config = dict(
    d_model=448,
    n_kv_head=7,
    head_dim=64,
    d_mlp=1216,
    attn_scale=0.125,
    init_std_up=0.0335,
    lr=0.0111,
    lr_mult_down=0.7,
    lr_head=0.00792,
    warmup_steps=200,
    decay_shape='cos',
    final_lr_fraction=0.0,
    seq_len=1024,
)
MLP neurons of a small language model. Each row is named by its layer, matrix (gate and up: input weights; down: output weights) and neuron, and shows model dimensions 208-303. Each number is 128 + 32 x the weight over its row's rms, rounded and kept within 0 to 255. Numbers have three digits each. A neuron's up and down rows have the sign that makes its largest values positive.
After each neuron's rows, "fires on" lists the tokens most often at its 100 highest values on Wikipedia text that the model never trained on; "fires before" lists the tokens most often just after its 100 highest values on Wikipedia text that the model never trained on.

L11.gate603:150095163039155098155125111138090174145096165140141198134144110140115144131109146074059147158179134097125109026088152199200080112164131125137164069125090118099154170125138059061089181114157167077125180150123131083098130164157162149098104086122173170066110138043162156110116146059136063119
L11.up603:112155154134138137216126082162160147126099139149106166081107082146147164149079080099121135152116152096063132145085150104167080114140081144114093086106122050109086115121136107139099134176092117144191088130136146120147080150084146085103127145204171120066179115119154153102121075124023093116
L11.down603:151136133137136113128086168083145114107153074099111163154072140112164082185121135099100132119148058138080116110142137097157114119120136068113098127070173170185157175101139122139085136138092137167128136185085178120138080144154107153070134176089128149132191098133147142178133141138050119160
fires on: "\n", " ===", "l", "==="
fires before: "\n", "-"

L8.gate320:116142104082151072113138173114073154111115132114170101165129105144122126113122075028113127116162088169151140166128130099210080121171120134098157067130145123160100129140096104185085169128088132068165124158175113113089168134154130116141097124113117084136136093188103167142184132123121045129
L8.up320:136155084140142098177150192154156131091160108091152121109109145155159116075107152162172156150051153084170160170118087145122141165094151127129107146167121143095087162143145113145119169156154104113152150093113134126149144122100080067138145123125126102118124111111129138082144112134073102160
L8.down320:083094094134172115135080123130077122153147058174114208101143128111136094130103140139110136093167115110110157179107135159106107098095115101122143092156153149130165165176101110135128115119074074128084159154156189111098110103103166103179111115107112098163157160144157094140102108150171153152
fires on: "\n", " Fl", " fl"
fires before: "-", "\n", "or", "am"

L17.gate761:129143155178053148097091103197107147135156173142121154138149122160132133131077135142179121168059153136113159148204144160174126138078075138152128158145167142159103072137117118188103137084159086112165134134170143104121125180140182185120074107114117126101203157101083114126127149134170177161
L17.up761:100109152129118084153108114133115093160154125158139112128106071180184109162104076176092123127105128150152095054128185153172092077094142108131145157102157140164080163132166114157118132138119126115182133132099135099132165135132192137119040091126165140134196133122141160119159123105067138109
L17.down761:097067129069142109140128128090095139087145141106122092103122112166146146165119133099097120119110133140126125123131143094159139070107084126127178155101143114116149158177121076062123183088139089100106174170136136122155103132148025124096124137150119146128165123130119092116157119113134114151
fires on: "\n", " ==="
fires before: "-", "\n"

L17.gate267:173114179094097142117104102146090165126112077166102150110090114161102160195126127177099153139159168135141108100083123167131132225146143101117121181090107140163132160143125113134116136064111153105165145146137112130069106074108134129139110156109128092155125140136136126094166175095081185146
L17.up267:132176083116152178096157148127101068082077121198077131156153077177129123116076138136134162061097147166099118124129112098094106119143164094188144192113122143114139164098084154173133123141098131140125180138149096200141102144123131094119108163072076127113118180093142136107124117115135108115
L17.down267:104124066197108094188106115121125078095066133124084160202086114140120123093116153159092166119185124140067158112151111137142061149073150161106141162100169070108112187166074137129088127109133164084152112125153147121107170175165100113134124111109145164098136142141102069110177147130152108087
fires on: "),", ",", " is", "s,", "e,", ")"
fires before: " a", " which", " Japan", " an"

L18.gate371:131135138152138153132057108148086096123135142120106107133058095149117101146113179166142170139145123142169102083092113087115083171105129178089122139105101083118203053196137094111118179156155081128163143170137096160121128123131105102138158154154122082156132143175116122122097124112111132164
L18.up371:170105133135139194162100112111172090138117098143110094160154052121174170116110103166088134166132072172092193145119133126157114143114140080100135108152117138096100098139124127135162109144128131131075147105163178142113095136163109107132068132128143138133125126093140162100099138123143109131
L18.down371:171125142112069167143114077127171144122140118139194143101070141104132045167098112104158135157156110141028129101103114140174037064192122162088135104102191145111150151125132104065085165113096134135097160107146116120086102102159130149166131084122143133126139113127162090168138141188133098114
fires on: ":", "′", "°", " 3:"
fires before: "4", "00", "3", "0", "2", "5"

L17.gate408:099152113106141141156105129158057109143105076133123091139120127178129143137107175138113119100131098198146118137177152100127136081171092139133151170151129067152135147203151129156114073082142138126130150100134176104117141181159151142121151063178155197147197059209108119183104159110098120121
L17.up408:062150144148115165162149110109102180138108136083145085127085116189141093189117164156130141127137084136111164154180105085184106148125125169166147124118063176130176111144115077216120110129157228145166165189135129123110150068062112081093101091117114115183172105146161175136148195129134168102
L17.down408:168133169126178113140117156133121098085127179166143099141177112124112122124159111152167128111155060140105111166095130169123138147154104097147138081159120117104149066148144087138145145131111136161125127163100127077140162141198117166078160072096130147124122118128111158160124131127180075108
fires on: " |"
fires before: "\n"

L11.gate633:143135094182158104096121095158119155167130154078115113162090169157134155090081142128153140130147193081140159099142067128134116125145182119106127165112085093130146132131124144204115197140147059130132121147111111116099181148171086122159109084122070060116123168158133127127106112093159074113
L11.up633:150145153125124107167131152094095146223192123149124106134141171140108084060159138182125118119127097101141124111140118104172148137159154102107139054121112093181141100082096127164112165106143126158170157113165158209120093131090144104120144164191104115082161208208139147162144145109158095077
L11.down633:122152132097179137102123118175128101106061146141104155103131130082182130112127144116085132138148075075080120149076090140125085089136166081103136189128120091131132092130078160121066104098117104195144100145122177070147164123115117131115069143106156094217098141127144125116097162146142140165
fires on: "\n", "ot", "et", "ing"
fires before: "\n"

L8.gate1198:116046100128108064100109137146140135215145172124125080100153127103126160151104121123110078098120085105136162126067131174131062084138153111206145122165116092101135095092144170112092150117163089144128134111115135129106096109142125082138168133132123167183096110165104138140161131106081107178
L8.up1198:130125116095111134141128102127098120104126156100175082120178129117104137091207192101160129135082097205039092128145074105148144153105114065128118150163147117082137148104106166138169123085148175176112154064133152122050115091070095116110099109167160076115125144090150106092165131095141160141
L8.down1198:138078078119149146128099144160138135142112182074107146134143093120114178149170129123101095118182079118177157136091109168138095170119091171163142095147077106156092125195144134160078192128080111164122114166079160119129117151108127092136115105204142133141101133171112080075092177181097080166
fires on: "ist", "ount", "oth", "very", "ists", "art"
fires before: "y", "ry", " of", "ing", "ed", "ics"

L19.gate871:152158090071168106137107117177068166151132103065120162110107111182156156177160073087128066098149125075089112154124097079092109114139125128141070149187096177110102111179115142106099142158149123093171127111121143080113177120154149116088169090075156118142112093137107094162159147198137162152
L19.up871:138139087145094125155141118121157089138099111087129163112150160079183126224160135111152110126103154171146129085168099135133114133137150147123117103185114144112173126138193148127163115154110110104119174135122138104089196101146159084115146077074114161119113150140101146127146174091138077113
L19.down871:173142196166135177091093110106130109151190155131151191105075120138111136142142139144118092157103115117140135117111106108156093135099139145131137191120161132080126136145127112186115167110136162091179132070103146063185108117125096142080155126144114140102172107073096142141167122144126146114
fires on: "|", " |", ";", "a", " to"
fires before: " 4", " 3", " 2", "4", " I", " II"

L19.gate627:139157118177112094067179090139087096130122111112137082112143163139128114135130158144105101086111124091162124136138134211130156088091106104137082112069142184108118065022131085184152167098141111108146143163087111089110105100192200099131135145159181145125186132103085132170154150123095090180
L19.up627:105110214165090117142115089131124096138134148093116121121107107137145134127126115124113125100094118090094134166100120222135102097111075098148067104083161196117145079062153052136193176083113139147148131125117109106094123165145149123177127217106164142085154144116089184168118120162075099149
L19.down627:149105132165100107133102187118109125119155191167066123123092142130145191044070125120136154126152068068182108124153104227171113110117143112134126129126130154138188106140139116109178153114141138158162215145158151166141140105123152160066117107145106096060123036084113150118065131125187113211
fires on: " =", "==", " ==", "\n"
fires before: "\n"

L19.gate992:114138085156156187157107134125129146160115087167138055140194120116148112187167126115140107106109167094154069136155161083120137165132074127171197046190160162187084098098153109108139119115093144111159106129124105144088155082117108178154109128186124121170102130115198111134157124066104147175
L19.up992:180086106083121128095141073136157118116145121126144113119144136102117113144112107152095128077150155117103087133104116120137164143163150122110170124109106110129103054183167184117183128162122088127122121147168107127171125090136144097196168112118138161127091054156108094144162097147224072135
L19.down992:141106166173122112112150140108130194131076086163060179092105143175111091035123126125113093138174147052122149157170079055131086207125139128113102066119175155175125160134128110109077144148183113111109146139108179102175180106117163068125128135111131140180097113188142091128072127120153102144
fires on: " It", " which", " that", "ite", "er"
fires before: " is", " was", " has", " h", " open"

L11.gate25:165088157116077166141167060125150095098097116170122130169087114144175174134122142160146131165125118113112123082162087081130179190138114105163150107122092109131145184045125089160038180128159127121138139165148187137104113141136123126098188126123110127087180165133151145177115112149183134144
L11.up25:125106130114143132156127065137157101117164125115134150103112131126079123155124117167130144163110080162094113120082095115123094088143106131148145077090090108122131165079105136172082082184123078115130098116121107126119108107136201138114127127162107179105112176124126060093034130115124095119
L11.down25:106122133097138087083170093115077181121089136165145081123095099122120142100124166103097122139105129085144140117138154102145119128136120126134130120110129176100136117131160100103123143147108140127185073143196126179124136126105134222145117120141084156098097124154132129139168136098037133081
fires on: " part", "art", " Part", "l"
fires before: " of", "ic", "y", "ial", "n", "icip"

L19.gate195:132104167216167179144128155151144134119150169151143140133164130142096086066108151134130125101125173108130103158141150140138097143162157124179147138099110168140141151226103112153139103109158077125103139120137132124112049104155187137152102100148092144145128173091122112102129119165171093078
L19.up195:151166179163116189155102152124157102102060070118112166132135189177136125133149151159119123120170188157107118130180072127105098134136123097134116130065115154145152146113122168175198113119092110107129143088112084121070110129155132101153107138148099150146110170121110122051136109122206219088
L19.down195:085144112096112119124154123093130142109058121126175109180103117106132084155132176155097181058157162007134158185144160159157142126164139112160121147078135166101151154073122135106138136099145069112155125139221136077116192129137115141189140097112185140104142101142124142089138127053248144147
fires on: ",", " as", "s,", "e,", "a,", "y,"
fires before: " a", " which", " the", " and", " who"

L17.gate218:099153138156167162183121130112117113114134191156127096122179074111216114088117105131126104110112077091086117125133131127153143150184136082107135101117099176159144084109135107169108092124074134112161111093056144164103121115154168132146093113154130130159116184094116086123133062115167112126
L17.up218:120120139158155155184182151122095141143074149180104076116136140082193114120130120077120123113130103094075071182140148087174071089136135153127129089175151107157161149140094109174116123118053164055147111162137150084146147158155067170112151156168147108171107157174137212163156141119198085130
L17.down218:163132079184108108054106094108040114082129189141157087135164087108156117104100125177126134106086062180110099095137170091103112153108134119085093090122108178131143052103153098133100109167118143157087104091111152172110159083166141141131126058134082118140125144160182162093176150121136120138
fires on: "\n", "/", " \"", "i-"
fires before: "\n", "M"

L11.gate1163:118109124129114095104192205112113158109091155115105081127083114142136106188133099131078113121180144135098131106104147134115144147128128151091150193103114126033126165149164096151138108135134109126140180154153143192108118073149102115097119159084157125133113119138134107109095098084186145077
L11.up1163:157214101139155173141153082115065093164115174104120090160146093122135133122153103154111117082090164161156088093139122138112131128069146110154160115113072165142125104088134157127111111108176164107077137109119167151088145111180140090145098127150139145152090153181034130088128102143128095174
L11.down1163:088104142085162074168100171127127120140140158102128102126104140123097121100118125101124150123146127133097182123142145156075074153158135118123093133119079169113141174101148089164094129109097099146166139200105123151136130125125156085047148155148132170081142139078146168122095091147122123119
fires on: " part", "ad", " head", " ord"
fires before: " of", "s", "er", "ic", "icip", "n"

L12.gate569:115143091132160127165133142143101129119125108086133133159118194139096158140136114146139160156143148100127133125151140106164121106211147097155134158120153165098058092155144085117118119084137111070105190157124036093155143135160094084101092034173133099148174145147192180130039105087152097138
L12.up569:128102131138088066152109125115159133114121102168113138121142176177127077122103122118198129129083112126132065158116176152186105173196131118133100139140140188146128160137127078151145154123156128121113073172114188090108134110180144152149194087070133181070099148116159124126151125129187094195
L12.down569:141143134135099157141171129196082131091112147104143101143083112173117114148166104076105133139113151184121131086136109109081220125142111093167120078150127151159165114119125151114113125132139139112146140102096132134132160149105153229169095105171107066180181084156067113110134136127122095149
fires on: " |", "\n", " as"
fires before: "\n", "|", "-", " "

L19.gate1002:134130121117154136101128123150149152120105113107130135085169094169166060085117105132094118091146098122174112124147094118123117201131174160082107129155095129122125178109073167167117187117134122123163100182140067111142009115153145116122065132131126120165071195135102135255118147081145069111
L19.up1002:119176128156134180210151105128152133187081091133108111116118153127158119129140162159100174140135138107160148093142097107126122162135163116170115161096053147176136171129161168142128126099159143119142163095117106126153136123131065101084089150125098105091156118109129087225137141095047108127
L19.down1002:116192161156155098107210143137154101131116108092128131121160175164083101163161199110129112080151139116113098118137149140143142127083128075226138153186130166177119188131165191122115149096147082163136124150172099128162128114142131136098118170107086061117140149184119099153103127130108089142
fires on: "4", "8", "5", " 6", "6"
fires before: "1", "5", "3", "2", "4", "9"